MLP neurons of a small language model. Each row is named by its layer, matrix (up: input weights; down: output weights) and neuron, and shows model dimensions 32-159. Each number is 500 + 50 x the weight over its row's rms, rounded and kept within 0 to 999. Numbers have three digits each.
Before each neuron's rows, "fires on" lists the tokens most often at its 100 highest values on Wikipedia text that the model never trained on.

fires on: ","
L5.up307:503478482524474554581500476442525498486473605524473445529549533570470456494507494461505580491614645492579493421416353512634401514593537529444500511422436614470534390466495464548487530485512499462517410469498505584495495592466495451489464491515467588565465550516426539456481483553367503471584566495561460499459487562488496517438483490552498502513594521540448529523466482528419493524500
L5.down307:574510493436562497495601508414484464468497406479459477521468388469581567483457540541517461516521464480486550500569555465575562483484497498573440531411434503533498480445544538514405530476443553510506529614507508506502557471543450520488511519534397505406561477527388375530633547566505500407521525523503417489501490546531534469539543563422459453480478505513534452427486458416474483453548

fires on: " sc", " Sc", " d", " g", " D", " With"
L4.up767:454573545552559518500421426545473497508656492467428440545469519549499527502427540506530519490523442524500519546381546554524516514510499564481441466435525592489463514509473448440504504572486496530592543468533439550523558549469458531529564454475471454493453526519330442592472494475430417534489501559489531565326499608542568466548448491521566536424500442472476424530480436583524517404494
L4.down767:559531522434448478496517504467504520538447518532540419463685453445447496497621461509569433525461556477487503367465515554458442583441489491470495444485503485517556420483563463545487482474488393538557527535548519468491549454462480550461494538481477499547550551510586440538466488587516483532497568484537560516612543484456404536552547553479412469539484422531494575511455474370496453514498

fires on: " m", "t", "c", "r", "ip"
L4.up839:470469529528530437519473546514513402485509479463547482473538466469569519511521508560591512558523522514558457519474535553586574570507433496471489474441589628554458448511463447588434482535498503504567410408538472481463510523480493433503451438464400507529505508585375511494447532531396451447592566410455508483529577551431547579516472473577483551453511451621482506555381401479449519468503
L4.down839:514457516515468601485510548569612499472571573449459462477469453486399501514488484397397564492524508463520516532566446500459448497410500471599540517568526457527500562440408502503494462458484542536357556541530597510529504451509471524430482441490548512493489570484527481476497494500505569453535490558511523517533474536590559550482475541430502496564543505523451474393517486545616394582461

fires on: "4", "8", "0", "1", "5", "7"
L5.up918:551546463585505467568436566506486471438528554515501622559498544572466519566430563408522502571527513452487543525499483491412420485557550396534497513429458524524580479369504493536527486512434468561578482480442596514526527596526500447469542455424500471529458499446459469468536454433513457493529558591487480546453479482516551608527540566518552554495426477452406481482543537516412459495536
L5.down918:481481415471466498545482453442560513500531447523474552469520429388521522483478536541455438474498474481542438471576554559469538470556463475543499552576502405484485520552511497518444530467500429476512515520568452482481610496397434554491455492514386531468557576551532616580488483491449462560549462409482618494364588518501574486512507404515529522483531423547476474496451565555569539429588

fires on: " O", " Cor", " Cong", " Ag", "O", " of"
L5.up408:476540456505456486465470512467564510505595498454443583549509529435468516467465498506471468534513507530486479466488526542441491604538439442436540412419414479472472486503545555587540497523516517533503557588513549425522546531444403482497495526530468553510523390578492531479572490580614495503488490484505464582510541545562455429544481467499512406471521560551506460471566495492524431577546
L5.down408:573521555452538514572479469509476468565423488551541424470497451514469513481492523536514556452596473434473500449528458483553457507439443512560440550595538536479475532548455434512425544506452424488477435487443449544418623500467497457442461523551506530482593561380474487484532467509428502464546557477462515559440506475465552561534546541526488517426558447476488469426433464569558489434518

fires on: " (", " and", ".\n", "or", " caus", ","
L5.up431:440514495543526448584502485469441557606515484553440532492503538563373555471507435532545539488513548427511435635463485411496483518496478460594523521501477619492508539427429462454517499560491512559472434451464601461424538502518490432551450493506571533440577482550425483502523508535468533525427593510577434443520463430519541531504476420525551467556527457598424567526512483372475527562506
L5.down431:474420408509533465499500462409490492488439532584558456465428543580517457475558459537473528472402494496529556565451430540521414445556552539545509531518482510504509530484508511576406396458430533541528442508523446574484528404552536568509551552634469517457510480390505470446474447355471557524505495440493531503421503456558422499535571554481526472484431483371428435584522489530497517471535

fires on: ";", ".", ","
L5.up344:525563478397560438512527521501501416565456512469472470504529534531566474466537555470596594557533527477517427447408396485477582498530455516492389557403514572535522538415441532423458513453507501530546435539490483548475532533498460562574387565418452514480553494548387490463550540472494476435532589490512485608518416457479663502495570465455515511529514483588486513521558494458449465457501
L5.down344:423509575529491519453518491505508480511566384535476489618520474562487580535451526440514510447501484437503484591431451508586507488387441475512568535434462481525470448488520577558527489495436662450465554463584529520509541631493500470472489457490425500507498417537481434496473528550424494506523502484597475448484482498517481438522530566590547461397433482400465452460550427501477468477506

fires on: "st", ",", "c", ";", "ant", "t"
L4.up305:403559478519513485506580505525446361551485504522465462473521455550545392522513497536541421562529491469540482494456463432483548487521533461462487536414565574522431477454441507441435506527505542522482474500515547552432513606562485473600492538467490579520563529570454569455502550444450493518546511453422456468502469477518556514453546418541449517588511425543447494579471421445486564465508
L4.down305:495443578565522498501475445547535562493404534480502471567496544537510563547446433373523505462495481523501486531538430549564540500499479543474568512534524435566494470455415447594505417421468513587466507480529516470488514567476613429454382490467510515511517453477517531506544513536508596425485511509540494599424517532495556445537590523544490420523444541430567532399485420569464393484540

fires on: "in", "°N", " is", "us", " was", "ay"
L5.up942:615529457522427468506515519535461492473531478559452521426603452547547413519462479564437489464495615548443487503512406507393484490551539378539478532444531483476517476525474508495523582561423519538537481408556438494454536572554543493572387503412519507456551434614417490485546557504542442550540558533545558496510493562517546532467446551507502537433497556454474459432451434523418460559493
L5.down942:489467458590584488445428560465528493440457419507492494548458467437480511498501569460545517481485524490508525491411583550527586556518554467495496552474394447487555515498532437595563494438548621532526572567532466517469454518462588457462537503453531522478440526562507491518587526507530541437491403433511469492527510473427536372481483433453490490444545513509418601484534515450437387527494

fires on: " more", "1", " Val", " similar", " other", "o"
L5.up222:493522500515517448585489581495481478463536504518505557508538537559460423458461389505457509529488451595498413540502492420550504510540621493482543450424458587431558514476411490516464504527495511473536517529477467562438449484494463447534392543455524511454523406502470488478600537592533465540534485458468500585490550506515553518517473465478559502593534490540540468437469389585506568570510
L5.down222:438468455504552529418490467531467504487468496509523483493457392455529514512517550514577457446438513473509597459561595558472475535519488533440508507455555523506523587508548499546461540505538485480479422479559621431580437530468541487384560543498420555543426591446573493486526432481483530458531483513552531461510447526509545406410585494477485521409429527386508468503534563512512439437449

fires on: "7", "3", "1", "led", " in"
L5.up599:516535427542516420495512497490434504563543463541544506451478514525443523467525558504554550525425442485549553526483458525477551568477544531574467521412503447450505458448499590543513607487449537499576450578493516638482481616509517482432496485451516529432513443504469474455480556444497547446517492543516475622426495545504559543523579441545594506543489527526342497517500485478541536553538
L5.down599:410463547508508562491377428443447515590517543558519476475541545506433374467447515502519453487556565534576409479484491596538540508543433550592495556581568444452450512571565534540409500498505400442428538429529527493447555494442449569496509507528544483505465512503454440482479504498454534585521529536478497479443515516533405526431479517445509451414406471448435501549457525505508465452462

fires on: " to", "'s", "a", "'", "o", "="
L4.up53:453502482568520511580516514503536404364479494514547475486517603473550431581422466499458488474540450509578474562591542488500536489572523462563482485507530538545450501533454494596538572495496506438572444560508511589501523501531433451477403577511554588507486402578522506518605538556453476474360528456514479481505410547495495534532578395499544546502516468467398412449495483515495456468592
L4.down53:507501529509460500543524509536484488616556459567548536495484514535398457463491541537537532488541535463544578520407435502483443460542590593505608470533591559510466534456421540500527471468533435611438475450439590507448509627417479489541559436454498441464401406567490514470439429508520477480541541496497555533486463483548458482523441434452471648413486465491506462453516420548551501468454

fires on: " is", " a", "s", " was", "t"
L4.up98:442496544470499475431489439521412530497547414484460520437516538549507452553421473506552457495474585441528537532516539504448493560465536437466430504522528594546487484381466570529604529515497514508490481541475527500561483538514612513507491464401541457477464575565502437521627473544505488425545558545490587623449559498478526487526483576353624472505409355488490484454517433520531418494544
L4.down98:538585570553458481558529499541553504534490516493550527432440490488399457476516560424518548432474532558466378492482531555540537510526406572482557544499421461546534466587503469433467560471508453424542563472526482468508635475426500515451584532623437523505559409464468543464417554430482435535453493490437444427526518497497509629529546479566434492522487555427503475484457517471521578541394

fires on: "om", " Or", " Pro", "ip", " Gl", "ele"
L5.up473:541642503629439498472537509472460543508510494518478467478441436511508425464485489547550448539550535493474541489456502517532481597486380507472566533524530456462445508510447587545560521488514526511561504469592532504446602542476525456382512483460497435481460519447465513485535463523555490496533517479569552545440479519526525549418451513464479370541461493447452496453533406486594451409484
L5.down473:489367528378483533521555475509561459513548446553416613527537463469549513503489494556427506539449521500474429497506593459497564442497516492516515440473437592540515513472486480567407515418487430488489481562429461507624449463487451579562557530533501515482496518514535528530470423514531482527472489544438538448586493489497456529507630473536525566454485487556525484443575549539482541550589

fires on: " D", ":", " /", "D", " d"
L5.up115:552541524588532524476481503522490501506611493508440605457537482373523540494391495432486515547541501531482533570517517490514447544444408519442512420463493496539455538462479435556495611562446443468572483588514492452485603469407505500524579526509528451480525469514427483614575511447493506556499530503445556536376557559528529508475467539557511410480456515544454557441542421556535553392512
L5.down115:441443533490491568575601441507569488457418517522517440558513519492407537509465508483539570588483439443549508413519357516491581503576530474613553517462520538376490468502508531475455440514452458615540507419487497572533446512523458546491496527465540557463516482418540550481495468494592467563494609436473472467490467485461505484588519502452435499535441512404475427557610428441472434598498

fires on: ",", "1"
L5.up682:538586556556503387516458456513409505570476511498523499516528512547464478487434546500564549547469494453503505472460494510474451501466475510527476556507580502494570434402462417564541500502451465552511468587476574469419504514493453448503395446422496568507456527507476469540531489441477483489572556461561594503443471434444581586491552476527588420511440429494396513480484543496527573538498
L5.down682:504515512565427448537424490503465445596538579518506495461472427475454447476509423497441456507486516486534512424499369439490545441433498524549476493538542506452563499542499605568528491537407483478561490489478468524487607619468378521552481491544520463505472550570481582453508547521452489534507544557479534496492490534497516463406413457425505554513340482509507521616468556494494524486604

fires on: " it", "ver", " to", " album", "o", "ich"
L5.up868:464503552510556477604535543521461449527518441507501482485554495493571409500445511526510505449505489538513503484549544486584410473573532531433483559469545497433609515544553410593548486498405437558492455420546525434468508428536509437563396461441509567524587464609437480463575533581442456521463554435486545507520487517542485533433498420462517490541553416588488437534442483542525375496492
L5.down868:461527409532520564527536495540443612481533489641486475473512442542493519534480498476559512548531409525479458572523453492451556528512533530443591504574473547575505500407554463468477550545595532554459545433437582417481522622454502474507579526562507495448447484476574500524437550382478463465452534529511481486523401433451502425509468459554549471464532501365487573504522509435500447459474

fires on: " \"", "if", "ra", "uff", "er", "up"
L4.up687:552534456427511443516502451404463406556509503538483476508588485456503518488517455506579497420490492448454489521485510515589476488445435475490382495422521623539540533514470421535554554590483513518552472377561526446473519509479476538644415447489444483475526497615403483523528479533466413557495586471556527504444530514399546481484432527474479557555613516619459418528573470496476567502525
L4.down687:494528524511596543525585489445562561538394445587479495510531515513459522402467647385470529502478563491471491526550481563414466531563504515448526569409510446498488490525515468516464494490481418452513505455506482530473543536538505471457529449443390568450536482451453418483527582463468534546468513471441503557519520449455484478489480521535451482431407444541463494608492407504540482563488

fires on: " |", ",", "-", "re", "sp", "v"
L4.up605:544522424545469519552446546490584519482524536480415441450541494546562541491544442585575524554593557524510361513565521432498357465452510435426518522420592468391547466469457494554469480517471553523429464480475500502416533574488482517581476482515498548559418512474508456532421538571526491549544631448511443496477528491508509442510480508473548461508572532524487546455450511450506461451465
L4.down605:507555491469472586467439544526440497414397509407520555459530513480528546484517521501586517558490488481571513531510507514496336455559509510516673529501544527498479447447441561469487434553489412477586521511435574448529581559458557521598601453464492432482543481483448512502421496434490520530484541568458503457475507524542566537544523539481550544566425452572503524567473462492484550444504

fires on: "'s", " his", " ch", ",", " ter", "aged"
L5.up494:479476539530567412456482525496438480521490465500527462533498492509557420524431496537591499531456485398414518502416498538474498539438485546524463569490490594584561526483418424452521490522472520485581547480452488534493455551511563519484527470457395569464493531610469576516477544478562407494581566580548520531508489441436522492528623472396547519598404436484518523517420465484543426428500
L5.down494:526585532501397540531475461518517527540514501466478579431451442491460448513488444460481563475527535466550564481553455473434584396376432487446549512507557476465581483404439513587567447525469428548539450472557457455444581556482443458473411479587639491487545547496494540476579469443470583591430426456477477418491503498491413518532404465562522555464485499520511558550526579578488509510483

fires on: " is", " in", " were", " was", "t"
L4.up220:487506516598478499473487499458483521557579459507521519465568471499500433511458461506516445457480500599404522429455452524491486506474581418572491433538516554538507398509445375535501563629472515489550427492532500574477513522381637413496539541409390602521492554544425501558511519432540518521580542527493576556380501519512521543403516570494599497460522444523486449440443496594457432548528
L4.down220:511589456536541566477484565556488430474560536460474487418550479472397467505524625515529596508569508437482566524570512446498540556447445416516541494538402524519472488502455449529553521466529410558511468431488467593467678564420591461497447560459435520465435384592497516515455461441514498550520510471500524511439463486536579530515437479537559501601557474498516496453468502557554494597505

fires on: "8", ";", "7", ",", "n", "9"
L4.up192:571510464513514554580454525498435547520493428465486422451524439501501488464592490483542550440489507484545483520432450471552444501459477552459500543532583507484461489450469560508547537534460500551448562557500578433378507544511527485470461589487535486489469467498480539581600440447425530589450590497508490563376534556499585479543598483541426400488453576562451514529553498471580438423436
L4.down192:428443587454581419415554470536559477571587629500477499520493526569512554486436447483440491510519470488436482546451505497508525549542504419508517463416516548494433518584478382563516491501448597491539504468425465505611494547547481496501464373471477549514534470514491484406397535467474502476525431532479489440555495472443517427431436533487577452514506472505539470483524603474453568579542

fires on: " and", ",", "),", " of", "."
L5.up362:531494442544512546496413441507514504575505499485460512480502543544461506485534510431495498465516598459440444483495472495563439507512540463496522443573576484503483504526450390492500560552392555564580442533497580544447536485526462515550447561499447591480504450524520509466646605463519499469452518486517502543484464448467479576417548505503563500439465411587468511530421495449549424501545
L5.down362:421525484554475449482478528433448525465429534521451435463459506589511479471508480505463475495454486570437541486493494475471451481499481432471461633525445500517621574503526573514477436506427452518467463465522493560534533519511590618411537566516492450606547534492449583422444569442506510634528453573430556527493466443513399544534457592429474458498404409535457501581545532494559500519469

fires on: " the", " The", "\n", "ome", ".\n", " and"
L5.up867:442480576497552489591495580454471410523496627571487488494570569542445438502507455413584565459596482528533448503412495439521456458528518505488584445405533549484498530469515491509559537594486538505476429508524644535505463510505484462488425542451474497482429518488480513486590561576419517357494545540570488575493494564487550513574503548459518527484579554482508476510505497481373514491487
L5.down867:472566503528550460550562466494528479475492476580426518435471478452455512462518562538503439449459542521461474522580533523538446402567561499499508499461536473453541613540509469449452417417458503573470513487428577427475419511533498563465569468578462480442535481535510442498445411438564458565561570547485484463486562449487510409488554432435508451487415466455498458491559512610517457453504

fires on: ",", "ed", "ates", "\n", " signed"
L4.up622:488463582521505436595485495458551550473504505435451460526543573571473452537628540423557563454528583430505529515448455502483445560574460470413513470454454445461505469433429545511442496491517554477599452495546537500453517579543389490529435553419533503463439521498542461492585483485431561405502529497561457495525476509488479544543552472518478437580461425532462564531510473391577568480532
L4.down622:470533448465574516510534636501473414532490509545518429515465509429507530513442435546511510484495477509437421464485441439567461561490516525487530571452473480556477521464554476510500491460442697467448500571490483533511458533474505490557474540469433551490589392554450554566442560476480451509490519460557508526538505472476546423383538598473565481431450557570460489557491510452444384538553

fires on: "D", "A", "O", "E", " of", "C"
L4.up86:455481480575486577542528504395590404531552515445503468556527603436542476513419484426475471483556480530508482476520560490497502564555420527518530377552489571413434449453496478530512507508473542533531460524517538422558529515364464481538521537539413490446506470469480493602578472498524498493560485545442562563454475546505480509540500494513502380535542530507468503449477396572503571424610
L4.down86:571456481572566498484521537521453568465462491436573473468447446560486548536481507451530459529436559450476553461524395536496522513406473407489499542546487408504445497502545463431486620544493454522420506449501481457436563546502506411468577495472621604454546568527552506528554510522525572447564546376568540428503505458478524556447501459475480560498485535484471412544602510512499444472550

fires on: ",", ";", " ", " as", " –"
L4.up623:481560547500512475505512503535526519578521501490427426402578526535516456517513485436625496449548527555492515465418487454523507549501416497472517446488479498520471518397497509441492622561458545505500480496448601549472504461454555409477572569442537460542397565464459465607530442480434549471525567521503436545391502532472545496514478575567526506388475448522537516529611487451449543416448
L4.down623:530490573534578466456504597577548444454548520512448440588545482594495523516478377529586452518550515522497515454504520539431475519385503496489474490500528512530471575547486433555539532441487700471458450507468505555565414459439510440487426508509515406513519499550535540531510497468577498498563548446551488460569477412436451513449511489480530546509528468544456549483381540504482435525490

fires on: " was", " has", " he", " /", "pl", " is"
L5.up636:472526524497483473517440476561481416495530492550575558458564558573522415518401499572428472486486553476456539555459438493413455482521433413490624485511544456555574443510473539578472501519476528509515472445505471536501459547554488498451416555443523487484464564526540412505514483618533519523518556552527538442533492520428466548419476501572413557545527346485533400510509567492418540529598
L5.down636:505491522534474625542541464424559600536473451539471449509391514490454558518487462518575528522573539465603482510537523482561557544486555564581409472533437468486423497476546427537533528463496519422548505625515498452467504451436425440519516488504499515484463493551540503585488480446503450460572467487541424512457532466575523428597486557438480426567456578381485555431480434483551449556490

fires on: " with", " at", " including", " of", " for", " by"
L5.up144:475471464508523515532535613485503417527511526557482471536556605576436527519519492487573585489559555432438483538431490419587404525594484385466485477461513514475486539432406526446514482555420569475571392495477603482447510511486533532573430511494458499525520466497530446491518569494436535534474583493554496520521454526480500524589574483431624516436491480510480461398555435344508480455470
L5.down144:510506512462378536420444477453493533526521493545472553591539468430514493504580528643379413447436553500541534446510360567578472526512554425555574460514495483456560499532558420482482449525390655544502521468429531499412429449477490544559471491546566484507519472432416450472452444493486545526521518438530509523533500569485503449485497480458499466435389476475527459564505516542430468467600

fires on: ",", "ra", "if", "ap", " as"
L4.up550:366473501496480466523474434440447445607476483506502467469559557477524559456523461598579503521452417479495432640546511423577515526498495471438403504431493574532486485459502427492563515582447569509571397429515462437452538585506515490615454531483563461483545424518374465513475531497452525521518595461535512571527444613511520456470478523596507531550490533530447420531532472497469553504524
L4.down550:538463520472516530522554458528514502453524569528471575449510507460480547436487608502471635501538515554419575436510500547508499565568542495403385531472497518508370447517444506482427513541504496521498493415558588566487564381531550503567501520529525441474406460544467491494508436519425429606476475531476492577474514430448460500529488446575584537480498480501489503432554516510437497489563

fires on: ",", "|---|---|---|---|\n", "|---|---|---|---|---|\n"
L5.up844:426425555540514361477446491501404518539473462464429509525604524523505485540440517563552402476501535475501489491485501527495524536546475487517521498502570511498594428487513524518498524468439535498526447415508493490549465518541475489470451481465506532493466476681496506581467512437514539482566544516519506525429512451435529508404529532424581474528464437520480504551457593538577473471541
L5.down844:458537532472453507487375382419447483556428556571501471462404419558511402526478419483472482503526501531528563515477468432531527493434456362549551507556485486492509447534512470502542536569512488508555522487495505554406517557532521487553467597558446525476518506449500543454529568464477557498545510530451480472520530491477524459628482488484470480520419459481485528490439501548497449465411

fires on: ",", "1", ".", " May", "\n"
L4.up669:588548525555468381518563553455623462496509572461554423497515514552485465537525527416519486483629481630539450451464498497477517562550530480439471490493446524420516554455461530590461501510468530464551461484496582449439477574442457500533477577367527485454494570538503438525585438526529485445499558523521427502488555479523588521529537437454435436481533507472483560409483535506490557465446
L4.down669:366492503487470524512534585456486523536521482594482475543529568488438558508489488561549530443362527451413556478484459461520454478502518480561492449415508485514452593474477506458406487586479699569528488486469520545521508510512461464525535464511384578465488415548478503472483509451508434456461546437496600495443439457434474470536468548486565505484542407565495493531540489460446479525548

fires on: ","
L5.up33:542453449494464524519441418436529534540524532596491479560511520462495415568560435512466504454532508529398449416434459438596449477506529537468607470424499593421451453471486485555544533443475475459561495483538593498462504602457512450532474500425408554492447466593485565496516561522517493526546565527505527454494475571520538482464459481490548484491533494522478537498470443519431496550550
L5.down33:620438435449515494486495525346519483466563518482504477516481476431542519494534489518479445499536555463534534510478511454558466482494522469454456528458429586485538493459520491503481454536455496534580502522526547480520531549518526513538552406457439538504599440532457470494604579581487490475578545528507423546589485511428451513513538489458434466490514373571465548444394546390468566581525

fires on: " by", " of", " is", " against", "es"
L5.up891:447518534534563520557556614485508408509501531480514479588577591508521595503510422475466573573525484427492426525523458537521540526523458431516440531480534454489535527440442608506433476507449531452544461527575478438451456552445400584555419530419455506467531566598497555458503626516432530392567518512538497557505399505431515501561486446481538508537452563475509467479523485464603465534537
L5.down891:450533514576427461521486431483494502552536493556471474584426461510484451531523508462485454478507553501540631542480377470514528525546504508535590529473526497524524521569498431469519520499527726544509492477446527451517331503478531459491483470428533462511460458490563597527529531573466446497504471511516490540458473602495585376473480493539521588502459524447485469509478499544381416451526

fires on: "===", "-", "r", " of", " (", "h"
L4.up128:498553553564536477515548507448473508494574464578495544514457554488455483492471507542489505437550452548491460432561495532498419583494417498449490513547592597504451516430519570565536519499468468507549504552609585473525579491473479466549535485550427507429524398418439516514560593438583431476517494552421491561466438523484577562543520432498504418587437590448371530519580437539513438475575
L4.down128:574507471572496585495428426483558525520462373504581537504517492476509480448506498411393417474494516448443390595468495375499523568430551502504567562525528461458498496572460559472474541556498576483454485486514548555528534513407550522483462519478558518580500620502499580492550494528514391497549456503472552529430424516444484511456519474465388501507574570442394555506460463588480546535559

fires on: "===", " pr", "-", "D", " Pr", "nt"
L4.up249:460483591515460489529476471383560499530495499474487487544457542535395451563489536512503547433513455505463553472421587515487480530608361547502468482473623535461487516498394450587529457476560553537548536586569471555543524459334517515552596450554413481503450484505442490610449532441530448527562491510457539539456503536496447496484504480520479483435490539456505525474497455512512465483515
L4.down249:562484456473561510465516459517471533495535521451519487490545461448606542441507448515507427548513548530520384507597503547514526525466628451489551520484319455507547518487562520398494583516450486481410422461467514472486448559659469478458454513453590477540492591494568467484544481593495501489443540454503479450538500414489532517479544521456492521525519469567453479502513563532560561484541

fires on: " when", " where", ",", " time", " as", "though"
L5.up589:541557501523480483564485491476518478453513579492455458469550483532526465529582440533419583509463534597495417486424468396504548518518549504508581555397426600467425443435499411488551597475437515542446420487500471567403528625524509536586501600411426547489521440623438503503588514471442494475541500483427481503512378527449523499498541519477462438462544434467532500495499466486395501439464
L5.down589:570553522465529492443501555496460471528438445452406527563447425507541518493506515510512499511456508482485598471561455509597534551426416533529450526517442502512454484494492512463469489511456515438569510527512453540465553595527455546483511447435425507518495511522475493548588618578493525502553520488515474471654506513515470512528532548448504429459486396518469498395468516386489502606478

fires on: " in", ",", " and", " of", " on"
L4.up785:443519557573508468465500487514438455557502511483525576513480523548488487568485502451567544477508560403487499482491388546476477435448561555485514482511485461535529462507415462526554536539460515468533524454511512533447489485374543328411454506466532511498423571505488583645511512365558556539526629508511511477464522490573587530475586481465566549492478486519444519437461537339469496485459
L4.down785:602449468381506517505601475541507499549542515501598457588538548527510564471453512498402453527493403494464455432472538460520519552512430512485438531521536477434465565503515538567494512448497567484559558507490478431457565573572385453481522518542423616520535511589490495430467481509481521536490421554522584571501467417505461455495413458495534503528439550593486506558422434604558443572543

fires on: " of", " the", "\n", ".", " to", " would"
L4.up910:460490565550489393602519559456539437551548544603490459516575588549419444493528517466561547542562505551527459494483510572507530522529536448465576503455580571460493522466464474533433535548425502504470492495485561457376493533474476415500479501441461481472486514541512483512589448526451467457538433478602456560483528529457511575503551459472552523426435582402461547465569448501530410413562
L4.down910:410537510528451499574518603470517396522509516641588544602527553468493515501506493452538595480445547470522524519514489467547492456567521524486502481532533489492429581439463471529412428530500545531559473465373431452463378514509501471570510444446416502475487466519440558506522540554466466447534435514527437466473479537407448472547493469477508509451509520435550519434607534497428482426488

fires on: "o", "2", "v", "1", " no", "re"
L5.up112:493560482442465488524466517488608372497512597522498600508589584466531504526508469476484582473553547486504485469471483460565490470503555531558505512459551484397563519374441542527483509506512483469496473399462480491456464586493353471504443482494470568399423458483484515507489529535398411524525534521472468494467508464539561550492442443433499529483597448638533524454469462477398549531438
L5.down112:505329509466491524627365467449460441527468461448513505510543551512553523519506525418526502443486454444524527498477453583447492509517513545460505549551570390587565495491573529518449447573458377524515533456484512565490517522495549466582520561478407449541494431429528483507468464473518485567503602485504494478555426529488589565518490561533421508482487528509562483518502359551480430441516

fires on: "or", "ot", " pe", "ust", "ist"
L4.up507:453441545523537536471493499482498402539558458513508446494509580486467430583436501508534432500519592597404514454430480555418576535461544490487516469503521584625508520477517452466578561526460448475603460453486533428479582505457573398458491479476488539515532512610504505489561508613547500496472492573574569478446453522484578571497530547415475463463455462419466490470497354561524444457495
L4.down507:433543559474513586586501509525445494589537587538516591461494446505546492514553517570393439466574479555603541504433505441481513520476516485501559517415549470394476507478476563438530544501507481487509636500410440602514596539494494541466422494526552459483491490557513496481419498381519465490522483473420507592549430492498576456448558463484474467494476471545472538567522473545532487450549

fires on: " and", " to", " Summer", " E"
L5.up195:427527508544491470539425561521514498492543462592501537528504524539542492566433517542480496426504498476476496522579493464462583570471371544512503534480621515573501421474540556553472502521466511442542509467580514474467503467529530445447493469508485525528486495578445561473561501499581486501553472577572636511471492514522490548462497457448535338589400408553403458569486457469488460476567
L5.down195:476478536468558490450542419498458471556574568485519579486591522448492499473598529452523487435451430493498530419453447482497543462480565472498468441448529498437441499448399519423542459432507436604546482547532467498505585499483441479588483444546362532583554494481493443460481527495525532451512466562468514561445532452555404454543423589499504494439478504524457556524522527438566501494558

fires on: "7", "1", "6", " years", ".", " but"
L5.up623:455488481547544456524545553479536487601527518473496409548482499549520458531595570491470489454555489573617447475460442499524511513496552448501500539466505477522481503489461521579478499493428531440421535466538523559490483564540544430560404540426508513496519561518455543472626495513547486446458547480569438517452513497482544675482481443486541517491546493501438476464434491484487533429585
L5.down623:429411515514404518461409498516471507515488366598560533535539527468495465487512477502597569507522558447472582490470486431481473586488400525476500490533505426464503490472457447446417540548453557407610446515445563537475558462501499515472533479492508542472584465548463486552454472510439485451425565460526507506504516443495509544592521477510607591499466447575465478462565468495534545539492

fires on: "–", " (", "nam", " other", "\n", " •"
L5.up147:447617488509576525544453544354669524426506467520336481541492512498550541548502474400589472474541561530504471494458508407539476440551449463457478468508498560415529516506513492574506506451523506571625447451570551529509526486498520439536488450452458553412582460476452535513429558503503484517470532498445501476470518538504434585550524457461523513439544517501488473478513527491460523487558
L5.down147:473481586466452486502538512438335493568437451514553542482484557492498444534508525493431463578518493425468510578499543527535520525520535549528554542481504417464519532467475480501498532488569566427447506576462427426529458450470517513381516585556455435532394576592496549508540467494579592502530527430514421492546471535568528438466557486512489408457484558575542368502485518561533489428514

fires on: " (", " where", "-", "2", "\n", " |\n"
L5.up5:454547506484473553576483563430508451421500505460442588457485615529526417618542462449537533409552565486513422475517516554544513451557534376470581471448512436489479511482487554453512489515539520502566491459501562566507567512503472462449479541436463501484578403502554562546558560559466499471459593512507499443468397563515464517500496496452558542459562456515505391509500555397430485407549
L5.down5:542474585469448448578510408423427494480482482547479564630560492475452504509519550584424359490571580452507471491595436464475519459536518539482517488541477458471475495492472454476521551451615575480517500568527561526374473426539515523457519513535549463574372441471441558445494458444550535544464612513505523498558559491489477444472552498524525495415472525486532506492455491497544511509540